Weights of a small transformer language model: MLP 2304 tanh GELU.
MLP neurons of a small language model. Each row is named by its layer, matrix (down: output weights) and neuron, and shows model dimensions 448-543. Each number is 128 + 24 x the weight over its row's rms, rounded and kept within 0 to 255. Numbers have three digits each.
A block is one neuron, or neurons of one layer that tend to fire together. Before each block is what it responds to, as a language model described it from the Wikipedia text at the highest values.

Responds to: Opening quotation marks starting a quoted word or title, often after a or the (a "basic", the "grunts"), plus track-listing titles, heading == marks, and modifiers like dis-, most, its.
L4.down64:095113158147139162168142171175166147116130124156127106106089168130111079144129126124132092108116142155090109159138149121104091126152127166144117141065144090130058105130112098142192103151137152121104142139145145107129150114129117045137092150142126140142115109111123101112153119132127163156
L4.down390:115169194071125146171158090125122094121132150124144104128119136138103135116167129124139142123118150128145103129100100141097136105103103149128117102080123143124166103135114090132144142177102150135131110133150138166119166125121110153126116145122091129151139159099130174155112074153099149158
L4.down433:138139096134136068111138128129157094124089130115132102131122158132136092131105160141156156111124159166110107163126104143112136124121098124149130145136159150129118159141103139142110160137119152133134147132120129137132143094099168104135115109140150118167141043034121162141089100124097122120
L4.down886:112105124140124126120175122136147114116109100134124113118159122153117148111115112133111136126161142107135148147141164113080132132119096091123121124125165169120073152160168103140107127083127126125148110139116148112136144135140087123149145096155139132140157129111160150121168153162106146106
L4.down1250:155086108095121119165111119148133086130135135126104124098148132119104103121178110133134113129130139142101117149119126111111154090145147117156136112130168113154160156102066138127119116151149171120169086124129118141119175131126127180108124140112128136126142150118135097162151137168127131123
L4.down1308:081129118170111157147098126075178139146161134120117143162152119150108091110194126191108119129125112128131171119124152177127116079127098096088139106115121127155110149133126151112095144104121128137164121118134163168113127093119108109118138103186094138104135110097155149083163116126114085135
L4.down1627:117133134170120114121132122093137150088125127085140121109100152133084145128123138108180146102154145129138119136121105116152149164130124140149118110119106151111151152109136163112157160138153103100144125113122098114121138091107143132161131121115135110133094151126092172134131178115159178101
L4.down1745:179137135126149146135105149111108115099141130151085119139192101140147144174131134105151128145110095150123145121144136108115130109116081125130104116145124120113173169146124129170112092155143115125150147105127184145088117140105171114113106074141137145166129161089137175144122114106072142119

Responds to: Modifiers naming which part of a whole, in descriptions of anatomy, buildings or devices, e.g. central section, anterior portion, front group.
L8.down709:137135107145149097138108190142090122157080127174180147103100120094118112107083119129106125119088160150115144132159152121132116112169116113108123119134081123128149086091090105120143082110111117148120152126099180151153118158147155156188093142175175116127139155104153107117154105140099109138
L8.down1873:132131112152193095126122106144126136195114152148123112107131120110126081123135141091152136140141108112117093125111119156133151119135108093118132129141117117123094143141094088115134115170130097120166162115079127121138189133123163190166124153147121154138157173185101130111154130146141128130

Responds to: Relative pronouns opening a clause after a noun or comma (which, that, whom), and adverbs before a predicate (also, only, then, almost).
L4.down480:167127133159164141111126095087161151145097101165111157157164126171115143141110129111103117115125107120116176140151118134131201115125065139108130115153147110118126145146121158126129084143142136130153118119147097156131120087151119131116132118140108134073122120078095091149154121144148136102
L4.down529:131119110086149159139184117171091116184106110135100162128118163126089100115122142111146110106132107159148147159160142130132134087113116129169125113129138140126122131108121120125114141108131111152144144119146124129146134102115097097128089141092135171164165104113136140154159142081105146110
L4.down994:148115135132127198087097172135169077107136127136196129132103132165153130119137151105106157104150131147169122131131083137125110132086153120150115125105157117171095142148143129163163100125107103114150130141138177095120117133130136116147146103172151092125157151114141142114114117150118141088
L4.down1208:139093106085127127162150130111120122111092114131153089122122112081119183128116137134142106127153161098118151104135117168135141169171076145075096114123094118114176105153115100112119095107080142156120118118126114145095108105108091153134108146105119134102130144105141108146123107107084144124
L4.down1217:153149129099157144173127143084117131107130143115100115098132100112118122169106136112104173082139105117080133126137191146112126108155107131126140100154158149152165104124112109132129127137120121130128069127140141121139104112152135153126121126134126152102159146110164109128123102190126143106
L4.down1251:154120101109132137113094124090160086110141131163132146138123136118135131143136130105144160168143168126171149125156130119133081092101090081130135119141100101137101134124141149133143132155149149136162107133144062134113091173147091089141130112155134157126128155118104094092150113136087122117
L4.down1300:128161126115131140128160152136144122103138107139125148129130130119163133162163149111136101105137134162116102181166080123081104096093106099122106118162132119160118134152159107146150124124126117107154130100131116093131098130125099141102116096091142165084086138135147115106140150151134144117
L4.down1366:154114122105135122096090132129138106105106110128118108143130120108164107149147123130108130085152142129109118140163131158092132157144122101132149151152097104146079183116121146129144119114142152155157177120152140110135109102121103127127164082193092163114110130113163115191101133126145129097

Responds to: Possessive pronouns, articles, "of" and adjectives like first just before an expected noun in biographies, e.g. "made his first appearance", "began his duties", "expressed their hope".
L7.down559:050133108080133145113100123130122145102125130145140162141120171164128140124090138110129121144142117133113141156121128125123133098092147097096123141138124159124110145101168129094110125142168097126147145157110143124094133115178117142135143154164125134089119156128122199151172120133145146081
L7.down766:140130102122134149115118137083126176164121129144138158099106110100158138125164158156103134109098094122140164122079090179149110116133143138147135145147154177161135126115137141097112118111143126115134157139147102167130135169138109142135136162130092141121177112099092139149133141138147132110
L7.down1081:101167103165139057106130139139131128142127149112094132153111118125127121143128092150175128117153113160126107103154116103111146095090144162101125145146114134135156158102099125127127125131154131133150120127083101158142122110108170108141138097158127152141107126086126161106140117098164157110
L7.down1531:158145136132138144161148138123113120075085140177166153140106123130139152093117099145113107107142115123155134150128170145116113145120128146147127112144112113116088143103155120150153155121146120123146142117117134128120144120145098109117158141129172125121145141102145174133131161117134085102

Responds to: Fires on the word just before a clause's main verb, usually relative pronouns (that, which, who), subjects, or also/and, in expository text.
L8.down523:150151100139152178195147140162095100161124122195113128123160080080078119166112092157121079090130153147123129137121138095139113109134080153094134135149107097100113184137134135132126135115115097085143143090095094124216146120154139133131130128107131129167166132150118151158131154156095122140
L8.down1171:105129135138101074147110152122126150134136147147123117131105137165135144188125130150126143128124158127099104127125127052147142136160139095107167106166143104136094149119110113154134120153156095119101123123090147088122139097121153145099149105178114127129068142201157095156115139178095116116

Responds to: Mostly the indefinite article "an" (sometimes "An") opening a noun phrase, as in an initial, an agreement, an actress; weaker on number words like two, ten, six.
L7.down387:107121117070109120105126157135147133147124121114101092156116133140133142081115168120082119108154110163139143078144128110145132104111146145147123155100118124097137097130131100150131172151086146095145135122121118092125094128142134187118130133144112128111096181159176103124124110125072144145
L7.down519:092186191114149112109105117142143138138162121122115127129138166141137143119142147118107112107108140157145142114118147113155130115112110125136137133118150148163145130131126117143104120014114111136151076127158136120114105116160118171129079158134120143108124080097141105085080139126101161105
L7.down1039:123109152110147124135070096072139099112082151120125109171137149162150089118142111082108100116137108142128109120119156118162179121135104075111078142108141152135128108100165149133160166113151110145128113127104137112120137112122138140136115135123129142119121134085107149178116135179086169120
L7.down2172:163135151091132148127101102111151103111127149137131120197138150141120142112121123149117110127154108145118088069137137131125136099105126136141110140174174134162148118131161130069122107133105147159122124151143189127073111128137120158151097114166119135097109122125107087097142120155124105113

Responds to: Mostly "with" and other linking words leading into a described feature in physical descriptions of animals or buildings, e.g. body with long legs, spotted with white, cartouche with.
L4.down155:100116112081152157115102166127067140177135160162095135146173142144140147160128136109123095114128126140145144091128111114117136179108095130156098142135113125090116140129065149150169122154145132139109125134139115113128154108164120140129136128142125138103110110118130094091066135161172092163
L4.down415:146126120115109147163067143178101079096134168115144167125169108122123118109097115101141149123159162132107125137136098148071121155091094084109125141133140113148145125159103113140177126157129152146135124116056156118166108143106127125167141145110177110102182169098124096131133130189121117142
L4.down434:149151118133169119108106150125115085100122108127098148098127167143151121144140168087156146154163162102120154128102124103088150129140128076152117122066126138143108132078100133096165089109170151126120129105112164108091141143098107094154132103139097152121101107127103086088143163111150129150
L4.down447:140130114098170155146124097104099065150119094126102130168129130071080128076109144086136127164110131163145126158112141116191116123136138118116139090175105112144169104146102113160141120117158127154143153127143149111124129129133109148096113122132105170117132134145117126090104105135123169150
L4.down793:096101137127139144167084111165169106135062093116091096108124137131134110110130097116139097161128151145102110166162144110143118123120109069131121117152139104103164118149119125143117065146147166138099105132125102096103130143107151144135104131101131161089151118118167117105098123136096147122
L4.down1107:103132123119158142105084117114132125143159124122128119135125148142169130164140153116095120145073153108144113078094094130147098144136077123097118125102078187182123126088150139162111122130115179152169097080096148142091148141093130141154112110129131145153130127151179106117120129127106176152
L4.down1485:115107175098114124119125118148101127109085121148111126096109118114144133109129135117125159110057128149110103097118137102130107144110142114122095119081146173116105136122122165145109096117114140175140159165188120163088094126112122125109144149135124137152119143177173156106163182134092094152
L4.down2266:119134134121117128138080146171128098102109175149161145145120113135145142117130115079093094132125163110131115117149087142082120131114103093130136131127155114125122111114101104160148079162115138138129109138062133130109126150117105129116142151096125154111136139093111099118083113130113098149

Responds to: Plural nouns, often people or groups, at the end of a noun phrase just before a verb or of, such as performers, participants, activists, teams.
L7.down577:108122103150053171103146126139135128129131149143127145159122117151144142140149167105125138133116144102086080092100129157175092132169115093116126131122122135158138154106084161153126132124081162142157099134148125139154116146137131110136141138126131110124148156124129137121132151095112111079
L7.down677:100151122146094130122132102135142144076133127173081097124129129119148117138115083115114157104111113141118149137093127137124087075178102090176104132107109146169128128083133108137096176117115139112168117092180182099167095140127089157110140121131146130099088120173086156142115109101151112109
L7.down895:080087131149113134147133120146158099122134104141152148158067145105112131085131105153113133145197171107118127135132154072126090118137115156130150100128161131136147100176172130092153131121120165066167146113129132119142160163087106114144167124143157119115150143132147119095098135133146124122
L7.down2019:114154148146139104103085105133168150082124127105107075121131139096137147108135117105114095152130142109148157087126130135161136139095107108116153140139094158160144135120147129112148098100117126098166153132159154113144124135127135108120161062116135100126133108129132149163140087129171133173

Responds to: Fires mostly on the article "an" (also the, possessive 's, his, its) just before the noun it introduces, as in "an album", "an expedition", "the 1973 Series".
L8.down419:119149120127151103130106120132131119142104105170114124135147176150201173099149168122094109135132139146148131059128121147141125127132100105107075104107147153120173161096128165115164178112140114117100141123111119120159125129180125100160106124139122124108145115105156121079138153155083157085
L8.down937:151146140119112112166135139140139102144131180135127128168102111127112149092143106144112090161146115133102115140078144120109130124144120100145091122076094126111127108111147138134113196125122131117132094134129134138142091133138136142121159095121125082121137135050129130087119138171088130099

Responds to: Fires on a word just before an adjective: degree adverbs, -ally stems, linking verbs, commas, "and", as in "rather small", "increasingly insane", "delicate and intimate".
L7.down1057:122142111150167141138107146118136114147116140086140139122108156152156090125097162132124135097119089125149099173116121129108127119100083146117130101167137108128133115136079128110133138097112093114145177122116115100109138136158153087144122092114159129126101117103118148079121175097121120122
L7.down1170:142142184135149169154126134138145109157098166117116127108131122131123136166095113119154125128101108123091137097118100140163124120109123103113133097144135108120105079132137096134148064144130114111125141161105101129153126106130157148104114172110123132134116113145140131171109108128126136133
L7.down1306:161109160121086119107113129112146091127085097074156117153058133108128105113096122133137116078167127094126095139115118119130119110181114139158122128077123079164071165129102143116164165127107136142126141154140154130102089085100149088129128132182168105128139152116110154164149128125143171111
L7.down1693:121138101161141153146139122097116117100158133079171137168166102153143126121121064131105155115126089154126095118122108091069139103166144135129115146096143098128132078099112158121178116110169127119116127156130136151109081077085098164113087121151148127133105081087141140143155156098145143097

Responds to: Words that open a new clause and predict a following verb, mainly relative that/which/who after a noun, clause-joining and, and infinitival to, as in sounds that resemble, Smith and lost, plans to produce.
L7.down948:146113111110115081097135136127188135142141109125129129156139141117085133108096134154124159147136114164173154118151122147076145121114140149137090092152141148151120132157161121144129179156113116119098143123105111143148104140128139164142080104133148147149130113083149134163145167121103140123
L7.down1303:105112099180089141132120106181113147140116152189157133149139156104128144137085122139174188139149127106134104072113094117140144131109171115144167093135136160140138145144155174088127126087110088118137104115123164143161138110096154133130117116125144154161133134179128103105145123113143133170
L7.down2148:163102142113171148162138135080130109094138152137115150130085141131116111132159160098121133124081163147099146111097154131131116130122102107124124123153105084129152104130130130176165149100117124136134141125126121087116118144115111116171153137148132156140139141138084166095117131145151144142
L7.down2198:150144134159124142156116141103155145092132126120124140072132144105152125152118113096134130129183098130142135104134130136122114134123149102149153126144149163112128119148158094107174091110088137156122150184123131126150075138134144119125133122136103142127137123120144111124111127100142149138

Responds to: The final digits of season ranges (1963–64, 2012–13) or event years before season, draft, or tournament, and determiners like "the" before season/competition.
L8.down823:117118110136102151118109113138139144172118144120107094128126142121149106159150110148101126108129127151112198114180128158117073129131126121162122110084123119098114118080104132116168120156139139144124123128146137133166110127088138118110107082157107143120151143126133102085116134092112103123
L8.down1768:157132135122123128131127157145139168138075118169132095135150143105111161127098144133144141118123149132126132130102119114108147145169092126167142129109127121119091135118041134105117100135146103144108171097112104117144126112133140149137115140136140172133146106075110075064122109128121134095

Responds to: Fires on the "s" after an apostrophe in possessives, mostly places, organizations or people (Portugal's, Syria's, tour's), and more weakly on "the" or "in" after prepositions.
L4.down70:099116159114146151168142145148132068135131128155134132094146112129088151133145193142138107102113089139140126117134137097149150143130117125137119096127166108103133160134120152147144117120158104108148135165146145108132128121126117116115148132131132156122145145065141119105132126120102141120
L4.down201:132131081138116115116146157104115140152156139119118133158096126170147114163083118130139086156152146117125085120125114138160132102116154091160117153112157111118118103095154140158132119135147091158103159130120121148139169102123094119109158148098123146159120101121135136074098145191130101143
L4.down266:139099106122130078122156129130139121090160143095138131078167138108097113116147135157135114091177147144119106140126167143111138136129130148140137129161134174128122143124115146135110119158134112126115177112120103112094092125125128107124093108118092109125126160084155183114140085147097189141
L4.down398:132150104071117155106128119077161150065110099117140102106141135146130146117145095141134184124102156139142161140139150098129129135100181143125137094114173133133148112174174128172130132142124197124144140107138162107131172112133158082156156147128128112128111124076137144166113141106106138144
L4.down1119:159121140159121154133093122082130163116169153175120140111096136125113153127120148127141100109120149099111168164139147158141109063104128102143120133132104110078098118085141156116147139159143117093172150132103163137167059145171070144160119105132089143084112157060140133076170102174123130118
L4.down1518:144109117146075097156150148134133148133133124078135123116128131126136138126131143151125148144114130151175086114153109108174122150149136124114145112106142064150129136170116144128132169112121107132133103147140110159099109134136102147159131074145153141095128095082191135125151127111158151112
L4.down1946:103140159127099154138139140136139130146163132161155164143125113134098098151167107143140127143123117122135111099151141123120145158123145120150111118163116109138120109143145162095130157111136122113099170150077152135137150116121132120161132139117117143150153200111165136133142125083159123104
L4.down2172:134175139175139134167071095150153141171136185126110127174172142145109163098132123109124134095153119143129159110113110137130125121147128123092153136153119149140109179104116172127138120151130092157144135132142087093146095117120105160112126088154131120126132117115147161144153096089088130124

Responds to: Plural noun endings that close a noun phrase, often after an adjective and before a comma or period, as in festivals, activities, figures, investors.
L4.down187:134148117138137133115099152165117105076108132135157097133108112087091139145087128110138098096116129110144120142105125131102128120103127084125115104130162145072092150132119132102136146121120096103156112130139158150093102181178076089163158053197148160122138108147097117089082108145168111115
L4.down291:096104112109131115105138117138144102131121120147144123129163093110151151125122135148085104150148112158097145140125152100149112150135121172147134112146198122128139141117168153105120139146122173117121113119200156140109111140123156123122119106103123125120134079114075098159125161105138147151
L4.down696:161105176108122110112155146131151106081138152117137070135113143136139079116149132077110112075115132082160151120133155131117143088131147139088112129102113123103107125122151143100146131203115137124109133079175123172116102138098159092077166115170137081102152148147108100141154164138112133129
L4.down821:122114086149109131140121136119133156099149134167140118126108112160119126137130117161112108164126101120103136149164157131132126153129152135141165129124127103127144125136102153148155121139105105138100153115107104098131126100172111133129156109088129125125116118145102168131112141127145053130
L4.down1076:133164140126099096136133116117137158122150134128119085111135149172129135167132162103117130152148130147144096143147142140166121094108109119141130133140131120110132126113128144121095135148097127113086092145161152118168100139141151138144128092158099153098098118108108135132133169129099102117
L4.down1411:117114129119100125138131091112114138142177130170128054137111133148136121151136129116149130107140135121145089056125130146150132134122154154142108190133119134073072117172099045125146130151118123147143136108108164138128117146129172114147111132135128167143138151103144100131085124137177124110
L4.down1939:120146094099120153127091141138106138109153136124133181112147140125137110122142156124112131139153131111129078131122138121150140185139146088139142157168150133159134110125127116095115095106117095144175168116106139160118114121153119134121171123160152129083148105105174105132128082124207100106
L4.down2140:062105149122152122105136157110147115133116157153120121149160111120143126131161128122105154110121133113154097116099112149092128113136152114097136100127142149150137113148105131103117134082164123125130105118137122121140151116081159098104116115112143149098077131117126179136145124129143151171

Responds to: Final token of a content noun heading a phrase that continues with of, that, to, for, from, e.g. songs that, letters from, ideas to.
L8.down87:103111147143129095123116119155163115138140118172079144117138106123092121142099123103113111113142161103142145145101128141107088133123110161148124154112106124107127136140113113138116133129101132123132116181129073143164137132153137115122165111132124097090163126126176107129151099112124133108
L8.down2077:113092109158070134142155148129097076121112122119126120131100118106072101108088159119123156131153140073132155100131128159169134143111156146141115162110163112126124103155118122172120149100145137165112146101144117137125177104109119148115105133123096097156127138139100123118110130125080156123

Responds to: Articles, numerals and determiners like a, an, six, this right after a preposition, often starting a duration or event phrase: for two years, following a heart attack.
L4.down122:104132121131167127081108117104139137103070145106169097146134133155112142135122122121143141164123137143150112153155121129144099126177158144140146137106120207143120089155131155092104093105141167079154108119121126149155137148109128145120149142147119133104092126137101164129100114116158128121
L4.down160:122133139170140091119107113127151173106095135104106159139119167153145158126181146099139138162131098074130120092106148127088150082100163179130128146151182135119152119128133039134170108088189137078121118145104112201113113099136166175159109151154174164097137156132126120077131148108126128135
L4.down389:090140100096137135151118138100116103124143112120067124123147132123166110138141156147157166077107141122092142088123162097140175165181140088161154121135112091152213124130118119109106143111126134119142120104091121151171111103141151108162089157119101158128131127144117135100094117105088152182
L4.down552:167137163124155134125077091134156114121112114088151141126081083132121117118102131166149120138126140140146124145105141109146123125106125129103143115159128101108135140119121154121175122098158126107101127105093110145126103113149111159120125149181104136071112092115127172092144114108172189135
L4.down674:125131127184073121139167155097122145163152115146113134131121182154085074091115128102160126115164111138122120135149164101102110121133135115098138191150141135100148129117114151131122134104194110089157136103111127109118133137139121119122100140114085133095184142088123107100144144126115111121
L4.down825:115110114158154141162158133095100122145166130166127093127093129115122155143114102079135111079145133111143113156131142118177076118118148120116135131119146090127147132072133106150123097121138130116107150132137163134186162156113114108136164127118141102127136095101126133108123095128149096126
L4.down905:111162137130084102121142115120107191106142122100121191103078103148121106116153108136108118147110126147133155107188177128141104133117123126102155073155145183103128120088161127127117133124168129076125097114125127112144112106124120127135145091107159139117146134116115117148137144114148154098
L4.down1131:110104162143132117116151093122149125112108098111130111142135147123114095161109165155121101085137137099147110112113145106053121155136104143105172159089133110156176131115115123081129141123150115148130146088124152103114176111151145093135099122093147108120169141101135130119084141210146115123

Responds to: Conjunctions and commas (and, or, ",") that join items in a noun list, firing before the next item, e.g. "buildings, neighbourhoods, roads", "artists and musicians", "boxes or".
L7.down266:124122115172115080114110153165111117128111131113136115122093087162095154115121152170109188081094135123114119167125157135139161126106159133170147147126141139093121125140145121175115120137112123104108103111136173124097145131142121100117198086085164106153148131115116144138109117134128092156
L7.down872:166149172100134106108111149143127100142119101122135096160117118131117160113164122152113183144131134144109129121090117108148122151115136139138133130130148128103120118108143119110078130126149146152151102133132101124136142146124177134084119156088095136135134133138120117162125090184189118085
L7.down1571:121165113117116129159124085143127117110159129098075148112144140163149121112192101083149110169125126151122134128125139118125137159095089096132100124139121130111120114114159154150105109126148128112132104159121137140127096130115099147124095171142156148075132130132163120148109170150187107128
L7.down2265:125136148170111142078119112121137160111109109094113100108082162159127148161130132162109096131125105117098121130109115123125101155135133098144113141096158149066130114147147139095098140150119154131130152142134142130102108096130133125141124126123099096150169119072146120123133140156130139111

Responds to: Closing pipe at the end of markdown table rows just before a line break, especially in election, sports-stat and results tables; also closing == of headers and last tokens of infobox lines.
L8.down1232:149125106121140087133131120149111118159142130137131127154126080091144112105123099068087129124103128137118109106091103121146152140107147159085113102129153127124111096164096131149161129132129155081139166106163147141120118168114124113120153180112125131120128110152117134141100147132135138165
L8.down2236:127104135166119117115105142111164104116135084167160133129150120122120137117135138131143151120084108094075105147123123126133154133125059122135095148101155091079147120107127113148143107131071133123147175119128149059142161132115124095130152126091142120151118135106119131141141100122137107119

Responds to: The word "of" after a collective, quantity or place noun, linking it to what follows, as in "a series of", "group of", "village of"; occasionally the noun itself ("Town", "body").
L4.down565:137118149088122148138081114128121103159164156155137138152154141129145110085113124146151124114115137112169134111108148120155132135119103102125083132098117137141167131121139129124091130179130137184138134125086118145146102120131160095141163126081084131168123110100089147075136112115157159137
L4.down595:143143097108152117127126122150162140121147099080144141177080127138141113151134142165124123098095128165091104122155062135152168177150196149125143104112142124136147094076139109109118102119131109120100169120148141105156154124136110102137135097100157111132114161102153144153100140132128111116
L4.down623:144132109081139118082121097161131131112168235128101130117135165148107129176140131114132119121146142092171103102094090135111139122146094175113138131151102135136123133105120146121151142121105123110130097129088148126150173130131134130126125142140145126093086138123124101114148123159135131167
L4.down758:108157126129118102135166082173086154115153135156095160147110126089094117131114148186110093138118118158136131101110158140101118131095124121170128115131100138128176087117106104164130138118154158125129131114111139116130126108129151089143093134147125135143102147150137172085115159112137122137
L4.down963:106110101096088138142140088163075105114153142140137128136119176135117152147180101135082102131119117121129125131124115187134124097104138122101146117136118150137112109162127148126142148103089144125076152095121148154128122133126123109140127145125143144094147132126170136145139130116143129117
L4.down1482:145107170111166137097121136130114132120116065113120142138148071144143100148146092134107170144128137150092165128144150102115104117158122124161092131151145138144151156105151084136110138150181118149109084131145145149114135130147130132119108143137142139104144085156118177127089147127089100126
L4.down2229:121135092125104143210131154098152145091160132054118142121137111115142138128119121112092147084123136117115140124145154146123126116056125130143141087120159106097108135126105139135106098141155155142133129167102139150122121107181122100153120102141110185139139099081092108120102123089116142111
L4.down2253:107110119113151133131124102129145127115123100177155123119142142112125163113116167126149109135114163146129083129102104130167139129115095138143122100116125143125162125153152073100100142140133172180130121125079133129086126150137135138113156176126184135111080133155135117117101132159099145154

Responds to: The article "the" or "The" right after a preposition or verb, starting a noun phrase, such as to the end, played the role, in the rehearsal.
L7.down404:170144088118122140122124100079185143176119092089099091175121169106097120154130079133119116125151156092123124158129135123157077083122116136098124100082092140113127171143162133140133113138113110137120091113142143133120112141095117149133140103096150117108162120000114110138143139115095122119
L7.down830:088110117097144126102178117177105158153129122165142142142136126172127124089096115139120091150140140143146119130159112124160138162123101163083156131090161135091112106124128148087109150161125078096174124106100130166166110129105107128116099182152131127096122134004129092129152117144147129117
L7.down1712:122156154174138142135136101127147098123121157129133124119128101090118122106146154123157097142157111115084157171146111110098121112131129156129104105107128105132129155135190135121095091174105116144154109131107118107105146120111150121129123107123158086092128150000113125113117128145151110112
L7.down2119:123116115096103124104139135084143111147146162155135126151133141182051088120151115114086106129160146129113116129111172132165141122121072098129058156131148118154141121122132122141129097170106131134144122124130118129110111095100150123138128137137162133109125106023133122121147095165120141173

Responds to: Connectors (of, and) and abstract adjectives (civic, political, intellectual) right before an abstract noun, as in freedom of expression, civic responsibility.
L8.down141:155108139072142118129146096169178112125143138158191152111128138148114126145127150126110122156127115117164105122135097134139119126138141069093143124128144127078157121103139146122149110119153145141149118124124114136121123150090130171109132124100096091137117155127140121094135153123106123139
L8.down736:143136111153198161127121102151126140139180176106151130102145155102155102100173124093106139139139090155139142139167168178143133089150123117102095119165146161119161164144102114108139164102149111149110132115111124118146157162130121136098079120115111117103120104136130150107185129127116109168

Responds to: Fires on "and" or a comma joining paired or listed adjectives, mostly in reviews and descriptions (unpredictable and intense, destructive, and cruel); weaker on other mid-phrase words.
L8.down830:156110183155128118115138096132114139121126144167136100094117112137107128086135105130135136117080099151122133126127112158127140140133111115101167131142177122115114129158124115099130099143119104159155156090105133116088103137092126113163152118133097153115105100122093155157139173114177101096
L8.down1681:147145111119121104118098149106150111099118131091079118124151162138108123101154127109111110143102171135150119107113137120150139137160124183113107129129161106128120133138148134136135123137141144145110099147146133116093120142121112101105124133089116185113123150085119114123101180109153068158

Responds to: Prepositions, articles and position words in physical descriptions of objects, artworks, animals or buildings, e.g. "on the exterior", "at the bottom", "lower right".
L7.down1124:117086074119159151160142128152106115144140143163127153107109119156167110118126079122118109093118151126145121145133129099117134104116133153132150130125101120140155106127101136153175173116168127118101174149089114116081138119105104150165207141114122124135103159172105110139148130114122094145
L7.down1336:153123104116161132110093125141116128109098130127116140148098153141110107096135116127132125106125112135131097117108129120128121137120085077143158136143093068136154121125155140125159137157131117143155122135052126078150110159130114134075156142156125059131150152084140147147130140148108155139
L7.down1518:103109163122103162147111135131120159088104134125159180123128117128159117112124126124127134076095150144163137112127097108120103118144139174130182127134125159149144140159197071142148120129144118138070155111120141086169091155133165138098145157129163145101146126130096120115127138135118125126
L7.down1667:105138114110114132116115131137098153085158143140125190122152136104161136133181134110100130120161128138106119112127148149152114113114105094136109147134177103158170099112095127166162114151110142144157157117059128110161059170107156087134104132150139121146125124136139136140163107133152115146

Responds to: The indefinite article "a" or capital "A" in running prose or sentence-initially, e.g. "at a hospital", "quite a few", "A mast cell"; rarely "of".
L8.down2151:148092131133160070155166113068091153108128129190141092115132097109094103141112113138113134144140141112138141119123110102142113154161142121164119111117118120139113112151119144138057105126150130158110149134132091097152120142108137147139144105122120128114098112155129152137114130092111082147
L8.down2260:140100118175150161129160128079114147128136140073118192164132166174078122160108142130156149084124129137104127133142115097126142134092143136152153129140174138111130155138151116148151126164193106147165130097147135103126132105132156127126134139164124129119147142136129133146128103149188109141

Responds to: Connectives like and, of, as, or, by placed between noun phrases, often titles, roles or lists (vice president and deputy, command of Admiral); also table pipes.
L4.down249:157107138157093140143115155112173138112136111123145132108165144128077108103132118156100112117107105130129146093092162137109182110115097134159121145125138118140131104100152148157151134118093125105148126136120130101141134126119178142085135191126183141113103108162162150075144116108097116114
L4.down458:123111148096140116150115143122159162140132136153093136147147127106099122131121140081167101127145174132111118095096140143123108107148099143129086167109130139155105161103146114151154146143096117111116156126137161101152141149123128151139117116123083098071140134119113138137128121138126148157
L4.down811:132104104145076125122102147147138100118131121195139095140116110176061093113130130139144151131091144109172104132142138150115142160122160124139043118119103173185121146136164098146127130185135131130124135146092137130087132123144121115135124083134113149139103118122142107128115131137098090110
L4.down1477:087110107158133129150161107143146124127106117148120120142089128114124182121118135126124128167058125100147101114108117118163136108123143188123170168082107133128184131089126103147148089139152076104162176104114103073125118114154130165092107120087133123111142130133115142147168151110165094133
L4.down1506:225117099130135135134114136149123163110131118124154094122168174143083131117141141093119144133134102104115145127131123131199165168118162111120106124138103178125139187090156094121118110109124127156156132106184104163161125129111140140095143157101123139139140112141130127093083155155138140139
L4.down1774:141119150105115164107174108143123147149149135093129166132136150123160097121117130113125112155101127117126161151125126123178129136129177142111071151147113101115146137113132151132166126147119102124108147111122123142143142146105153124112143119114112120127132129102112108150147099095100115100
L4.down1886:186127124120124128180131154142115119113126124139116126118123106105101145125172112141139125145123155134121117158127121137096086158140118181149131097139125106117116133125103121136156127129089117095143131171101135142175067145157099171117110113134140131142139148090135147167108109100073143106
L4.down1976:165151115143151102121095166134147133114106110142141119153122118133125150148114116173148138150133142153135136131147129129147115096116135147147122110068065123147131094098139116160125150125108095118093141123084154139141110120117149092157143134135130152167112128156165121104093175136101121167